Part of a small language model's weights.
Training: 299M tokens, 9122 steps.
MLP neurons of a small language model. Each row is named by its layer, matrix (gate and up: input weights; down: output weights) and neuron, and shows model dimensions 192-287. Each number is 128 + 32 x the weight over its row's rms, rounded and kept within 0 to 255. A neuron's up and down rows have the sign that makes its largest values positive.
After each neuron's rows, "fires after" lists the tokens most often just before its 100 highest values on Wikipedia text that the model never trained on.

L2.gate540 [ 82 108 110 111 121 155 117 187 180 148 157 182 118 122 125  90 159  91 118 119 128  99 159  99 141 149  80 142 115 111 164 137 146 120  82 162 155 129 150  56 152 148 154  86 196 119 140  87 174 130 113  93 101  98 169  26 121 172  77 149 122 140 119 139  87 104 122  80 129 139 147 125 168 107 157 155  87 136  54 125 136 171 183 138 149 136 120 131 159 133 112  58 110 106  78 115]
L2.up540 [113 199  81 144 100 149 101  96 122 124 115 118 119  50 152 120  66 137  66 137 104  92  69 103 137 169 112 103  96  72 128  86 101 142 100 121  99 103 138  97 148 147 138 116 124 178  63 151 171 158 144 119 178 135 125 129  88 125 188 104 105 117 171 102 111 120  99 145  59 132 148  91  68 158  74 116  77 163  81 145 177  64 135 133 160 102 118 149 126 158  96 149  70 168 136 138]
L2.down540 [129 158 120 152 103 122 122 126 221  94 131 114 109  54 164 148 114 162 118 131 110  83 145 110 106 158  92 137  98 126 108 136 118 145 101  91 123 124 112 134 185 145 138  97 120 142 131 116  94  90 169 120 107 107 151 104 123 127 122 145 101 110 181 131 119 151 156 163  93 169 111 138  92 142 103 105  59  94 157 179 141 113 117 103  98 115  70  94 135 117 115  96  88 158 178 119]
fires after: " (", "\n", " \"", "-", "."

L2.gate99 [162 163 137 110 138 144 145 131 152  98 137  63 122  93 185  83 163 126 151 139 122 147 129 120 145 133 140 133 141 151 149 124 112 158 109 107 140  65 113 104  68 176  92 200 110 159 113 171 175  94 124 196 119 206  93 152 160 162 100 120 114 139 190 119 121 152 132 160 139 165  75 166 175 116  89 107 101 151 129 118 147  99  94 131 144 155 147  44  51 145 150 143 142 128 115 109]
L2.up99 [164 130 151 124 148 129 134 124 102  78 130 143 107 105 194 164 158 126 135 130  89 116 156 126 151 153 142  67 171 135 137 150 121 181 129 108  84 133  57 112  51 153 166 136 141 140  95 141 166 136  95 133  79 140 118 128 106 141 141  82 166 169 153  87  72 146 144 119 108 143  85 152 158 225 161 164 131 122 105 152 120 103 170  93 139 192 155 111  61 161 109 169 152  79 155 116]
L2.down99 [ 80 109 126 161 140 173  50 110 134 107 106 175  84 130 117 140  86 166 180  63 117 109  88 107  81 167 100 139 129 126 136 123 155 129 161 148  98 157 156 148 154  95 140  67 136 127 161  84  91  86 100 151 122 121 121 107 115 140 125 143 145 126  86  93 184 113 138 137 133 103 164  69  91  62 119 154 110 116 150 155 109  95 120 120 139 108 123 150 124 111 117 117 125 139  90  91]
fires after: "gu", " Bo", " co", " Gal", "ul", " Col"

L2.gate184 [143 110 135 131 106  87 164 187 146 149 152  53 131 113 169 159 165 109 102 186  77 133 126  89 158 128 151 117 149  84 179 109 125 124 112 146 105 168  88  67 161 159  98 125 117 187 148 105 175 171 131 123 152 118  95 143 146  94 131  66 101 151 100  85 160  72 125  38 100 160 133 127 191 133  70 106  90 137 177 125 137 177 164 120 182 174 148 133 122 101 123 109  96  97 173 143]
L2.up184 [138 110  83  42 139 139 146 121 137  83 113 187 126 126 132  93 117 137  43 152 147 103  59 144 143 186 113 174  97  98 157 110 161 145 113 177  73 112 146  68 142 133 131  80 132 162 151  57 101  99 122 131 180 168 174 122  75 120 110 168  99 165 134 144  77 228 125 126 190 151 123 137 122 157 127 129 119 156  72 108 143 106 117 199  61 135 135 129  74 160 124  68 177 121 165 117]
L2.down184 [129 151 161 132 127 119 116 119  94 153  88  65  95  85  77  99 121 103 191 108 118 107 153 142 122 141  92  87  90 161 133 117  86 172 151 183 107 101 121 137 126  86 125 102 115 146  11 158 144  72 141 130  68 109 115 107 156 128 130 184 137  58 125 188 173 155 180 141 181 167 137  95 166 111 150  76 156 168 182 129 147  71  73 100 140 161 120 214 153 133  90  93 163 182 111  65]
fires after: " de", " Le", " du", " Du", "e", " De"

L2.gate469 [191 113 141  90 121  98 172 166 166 175 116  92  48 107 154 116 137 166 125 101 129 110 117 156 144 138 126 150 111  86 121 138 144 110 140 157 136  82 107 117 150 176  91 108 125 150  66 126 180 188 100 164  87 135  78 121 139 115 138  87 100 113 165 144 113  64 158 118 118 126 114 124 120 146 105  83 160 118 151 186 140 156 148 129  92 181 171 123 119 125 119  89  71 154 132 128]
L2.up469 [141 171 179 133 120 141 206 147 126 149 148  84 115  92 101  91 161  97 116 169  88 169 157  83 138 125 109 123 160 150 105 117 184 159  68 104 163 104  94 123 111 115 169 135 150 153 130 138 158 102 124 100  89 166 164 107  91 141 131 111 138 122 132 173 148 131 152 134 141 144 118  70 136  94 173 114 152 155 144 110 122 155  79 103 118  95 142 111 158 127 134 145 102 130  93 115]
L2.down469 [156 121 130 165 141 151  64 114 139 151 104 142 120 125 201  78 152 128 107 109 178 220 106 173 119 115 136 108 111 144  67 125 163 109 122  89 156 124 135 105 109 127 115 118  98  64 136 122 110 143 158 143  82 176 255  63 117 121 128 111 174 155 121 117 122 114  93 145 122 137 118 124 100 123 127 122 184 133 156 147 159 110 107 159 127 113  97 105 123 132 136  82 145 161 107 115]
fires after: "er", ",", " Le", " E", " Con"

L2.gate586 [109 174 195 110 111 154 112 105 115 129 116 174 102  70 141  89 153 105  86  74  71 126 188 149 127 110 155 176 182  64 158 197 169 118 127 172 184 157 137 175 100 144  73 125 163 100 113 146 145 118 112 117  69 136 131 129 228 164 125 132 135 134 163 109 174  92 100 146 112 153 112 105 149  97 110 107 123 130 131 172 145 119 112 161  98 118 107 119 120  97 152  79 177  82  99  79]
L2.up586 [100 123 163 152 182 118 225 121 137 133 135  61 132 122  68 172  99 124 182 151 136  65 135 170 208 157  92 116 128 120 163 159  94 110  90  97 106  99 139  93 147 101 147 116 121 140 143  86 179 148 108 142 153  81  95 103 124 134 181 165 123 152 148 113 118 125 112  86  61 111 165  97 160 122  66 154 154 155 134 116 181 161 137 122 142  99 123 113 170 178 114 117  68 141 105 152]
L2.down586 [147 139 185 120 129 120 152 134 153 134 148 142 131  96 140 119  93 157 103 148 160 173  63 144 139  95 133 164 156 108 116 163 135 130 129  68 166 146 118  77 136 165 106 141 174  85 160  78 145 163 172 146 142 147 116 151 136 155 145 169 132  87 131  85 121 145 150  94 133  98 113  87 100 162 122 105 152 151 139 114 123 112 196  57 131 146  78 133 125 111 159 115 106 121 134 185]
fires after: "D", " D", "d", " it", " We", " Sh"

L2.gate724 [ 95 111 110 136 120 120 208 139 192  82 106 142 140 105 111 128  72 177 124  94 106 158 162 106 146  44  99 116  90 168 164  94 128 100 109 182  97 152 121 112  82 152 159  91 138 101 105  99  97 144 113 106 146 146 196 112 181 123 155 180 129  28 129 129 124 166 117 171 100  88 165 120 109 140 100 118 140 134 136 116 149  48 153 173  92 140 112 134 108 133  99 154 107 126 177 100]
L2.up724 [ 89 138 180 152 156 155  88 119 119 216 195 164 157 138 143 161 125  97  61  54 148 182 120  90 133 126 121 162 148  98 144 137 135 162 132 112 153 104  82 155 129 156 104  93  94  93 100 130 202 138  95 128 148  82  80 127  80 112  95 143 102 134 102 124 165 117 122 135  89 158 144  91  87 145 139 110 136 150  80 129 128 167 132 129 147 152 147 149 204 154 166  95 112 134  90 114]
L2.down724 [147 148 146 167 165 130 123 111  84  44 119 125 111  88  98 160 129  91 205 107 142  98  45 113 154 124 121 180  98 133 110 149 114  79 151 179 115 149 150 195 121  86 110 124  74 171 161 153 127 117 128 131 141 125 108 121 103 106 145 122 186 102 150 116 146 123 172 136  60 135 181 151 158 134 108 162  96 162 141 142 146 106 111 114 163  98 110 130  60 150 108 113 117 138 164 163]
fires after: "S", ".", "N", " Mont", "C"

L2.gate141 [119 116  99 157 141 110 154 123 147 120 115 136 152  47 181 152  83 198 120 137 111 147 134 141 124  83  97 153 104 153 113  82 155  69 170 134 136  86 158 107 130 137 141 178 152 120 139 154 130 125 141 118  91 162 103  63  94 100 156  80 117  60 110 204 127 143 174 108 115  69 151 126 192 102 119 101 101 145 117 113 131 129 179 140 130 109 156 111 151  96 117 128  98 100 122 117]
L2.up141 [128 143 151 118 141 131 105 146 111  83 181 168 132 113 109 172  79 147 116 134 138  98 115 108 174  84  91 164 109 158  92  97 102 136 178 149 149  64 101 147  99 151 144 130  93  97 121 195 122  63 113 174 103 149 115  71  98  85 153 151 148  75 124 141 173 175 124  97 141  52 182 139 172 154 115 105 105 119 106  79 108 156 178 134 120 106 148 137  96  75 181 149 144 100 185 124]
L2.down141 [167 179 111  92 118 109 166 157 119 100 105 147 108 136  99 156 162  99 123 116 116 122 135 111 163 132 125 152 128  84 110 163  77 150 115 117 214 116 103 144 116 118 127  90 129 160 168 170 112 106  88 132 180  68  76  86 132 109 155 169 145  67 118 150 149 100 112  79 112 137 124 159 203 120 148 168 136 122 125 108 150 129 131 115 116 128 130 105 122 105 159  61 170 138 148  85]
fires after: "-", ":", "\n", " Total", " •", " Time"

L2.gate532 [187 117 136 137  94 145 111 132 140 147 166  88 156 128 101 121 148 118 109  58 172  60  88  74 201  85 144 145 135 126 131 153  96 132 150 104 121 124 117  94 136 106 117 149 142 140 182 128  87 167 112  90 169 116 124 113 117 131 151 162 117 129 193 138 151 117 141 182 170 165 203  82 106 100 128  95 152 160 185 223 104  85 111 160  95 133 140 113 204 129 142 105  66 168 178 101]
L2.up532 [151 180  97  91 111 150 201  84 143 118  90 160 139 145 120 119 115  95 127 137  93 112 146 166  96  98  82 114  83 128 156 107 148 131 106 145 105 152 182  81 143  92 171  93 151 139 112 135 210 123  83  74  77 181  46 131 102  94 137 118 100 129 108  94  87 123 111 118 123 147 117 133  65  42 118 143 121 147  94 115 145 156 134 138  90 116 107 137 181  60 140 113  81 140 137 117]
L2.down532 [137 180 108 148 130  87 110 189 107 151 183 131 178  88 114  84 111 180 145 137  34 108 141 119 108 142 142 173  88 154 151 162 109 144 165 224 128 123 124 199 163 162 130  84 136 130  83 123 150 183 106  81 125 100 125 126 184 119 174 147 163  50 104 105 119 128 153  71  83 128 175 151 176 209 138 235 202 140 158 141 151 142 165 146 115 143 154 148 105 118  95 134 127 149  60 102]
fires after: " Che", "Ch", "h", " Ne", " Ni", " Ch"

L2.gate367 [142 160  66 120 116 125  96 108  96 113 142  75 139 105  87 135 104 103 165 109 149 156 166 171 145  75 152 145 125 184  62  90 122 140 114 124  93  65 131  98 179 179 159 168 157 110 105 147 146 108 123  99  81 188 125  76 127 167  59 146  82 142  85 124 146 158 153 141 142 160 179 187 159  86 126 150 109 140 128 150 108 154 131 134 102 157  96 211  83  88 125 153 115 132 114 127]
L2.up367 [210  84 169  84 138  51 144 182 131 165 123 176  43 138 135 149 111 137 174 105 141 103 126 160 177 116 160 158 143 123 150 165 103 142 128 152  81 132  93 112 127 160 130 123 123  61 108 162 160 157 124 163 173 110  85  95 124  80 137 111 103  95 152 103 108 153 119 105 106 165 102 118 152 120 125 161 121 152 187 163  95 134 126 149 150 175 109 120  78 141  82 160 124  60 113 113]
L2.down367 [135 202 148 139 173 124 112 156  70 121 106 113 165 131 107 111 113 145 123  70 119 146 148 134 122  99 133 114 111 103 152 168 139 127 121  88 160  92 105 162 178 175 114 110 108  83 107 196 106 128  60 110 114  98 158  76 146  87 102 146 109 132 120 206 153 117 207 172  67 109 134 157 158 144 100 136 118 142 134  34 147  94 134  82 141  89 132 145 109 164 107 172 142  97 164 159]
fires after: "gu", " Hu", " Ba", "ul", "bu"

L2.gate406 [125  85 166 114 119  94 164 161  86  72  86 106 105 119 209 154 121 119 140 105 104 130  59 131  78  87 168 145  91 163 111 147  80 124 151 128 151 146 112 146 131  99 137 175 128 146  75 181 142 122 127 118 144  71 100 119 128  94 106 125 138 126 138 114 169 132 118 167 131 131 162 107 123 128  49 118  95 141  38  90 119 125  91 140 124 146 145 148 137 151 171 138 117 163 131  74]
L2.up406 [154 186 134 106 101 186 181  54 184 147 132 157 205  89 165 152 179 114  69 118 104 121 155 158 109 209  94 109 131 155 116 136 154 148 119  77 104 153  95  84 159 111 134 131 119 163 133 131 136  78 114 113 108 138 143  58 108 105 124 130 102 166  93  43 120 132  93 145 174  51 174 150 149  68 112 109 148 166  75 125 144 133 127 103 191 139  97 134 169 164 120  89 126 184 135  72]
L2.down406 [144 108  66 116  94 128 106  91 162 143 160  97 128  46 161 106 129 206 147 146 157 169 106 120 127 124 134 189 122 169  93 105 167  74 133 162 160  85 148 143 114 146 105 139  81 176 152 148 121 131 164 148 144 117  87 136  57 135 111  74  86 107 129 126 135 150  93 151 144 167 148 162 123 115 129 118 121 124 154 137 158  87 141 118 138 140 128 146 151  77 142 115 202 142 183 175]
fires after: " S", " M", ".", "S", " Paul", " Ex"

L2.gate741 [ 89 123 140 149  50 180 121 169 163 115 150  91 145 139 143 104 160 173 136  98 134  99 116 185 174 137  73 128  94 108 103 110 147 118 102 138  89 115 130  89 119 130 131 132 161 109 113 115 117 151 122 103 117 150 101  93 134 154 138 130 114 114 173 174 129 149 145 130 129 152 149 178 105 106 101 137 143  87 106  78 112 108 100 146 107  94 161 126 142 179 126  96 188 129  82 116]
L2.up741 [ 43  89  91 106 126 140 109  97 165 183 139 140 119 144 110 124 141 145 108 128 159 116  91 137 101 158 150 180  93 113 147 124  83 110 121 102 128 167 142 169 105 177  87  71 104 149 147 128 124 144 129 158 125 119 134 173 124 100  98 100 113 135 170 163 100 180  70 132 113 133 154 169 140 129  71 113 102 107  38 130 142 105 113 161 108  72 176 148 133 129 148 156 152 148 155 167]
L2.down741 [132 125 101 135 141 126 115  98 129 125  27 128 167 100 156  73 118 144 159 140 160 123 137 160 110 138 163 124  63 122  70 167 113 101 170 144 114 124 120 136 100 136 117 161  82  73  67 116 107 142 127 144 119 130 120 125 130 124  97 101 158 155 102  92 108 113 131 131 145 164 165 126 232  86 118  61 132 129 177 114  71 134  96 135 109 185 157 128 161 128 151 145  57 106  84 129]
fires after: "os", "s", " Chal", " En", "port", "tri"

L2.gate523 [100 144 108 139  62 112 154 145 165 139 185 124 112 109 157 128 128 154  51  79  96 150 178 138 155  73 141 181 101 124  77 114 130 126  45 118 142 118 113 142  94 136  92  88 108 107 133  84 151 144 122 169  96 140 206 145 125 185  66 131 112  89 105 108  74  84  53 138  61 132 153  70 117 132 130 152 112 119 125 128 122 101 118 137 142 143 106 132 179 104 148 182 106 117 169  94]
L2.up523 [215  97 100  93 156 148 125 178 149 162 166 137  80 111 139 155 121 103 106 115  97 136 138  92 133 161 171 138  87 140  81  85 104  97 109 114 133 158 120 158 187 184  99 134  96 109 203 137 188 129 135 158 130 133 111 150 147 167 156 110  90 129  35  98 105  73 128  88 150  78 177 110 107 167 136 106 110 132 119 113 138 131 110  95 143 177  98 163  99 154 131 164  81 177  79  93]
L2.down523 [ 94 145 114  97 123 124 110  77 149 127 146 126 101 150  55 149 111 112 133 117 126  87 123 194 155 178  35 128 196  85 139 135 144 138  80 139 130 134 112 136 186 117 186  79 135 150 133 139 138 155 112 105 142 110 120 118 120 131  96 127 100 155  77 135 132 180 162 113 128  79 107 141 145 154 166 149 110 147 149  94 103  85  59 133 166 132 131 143 111 154 113 165  72 117 193 136]
fires after: " A", " Pa", " Con", " P", " Em", " E"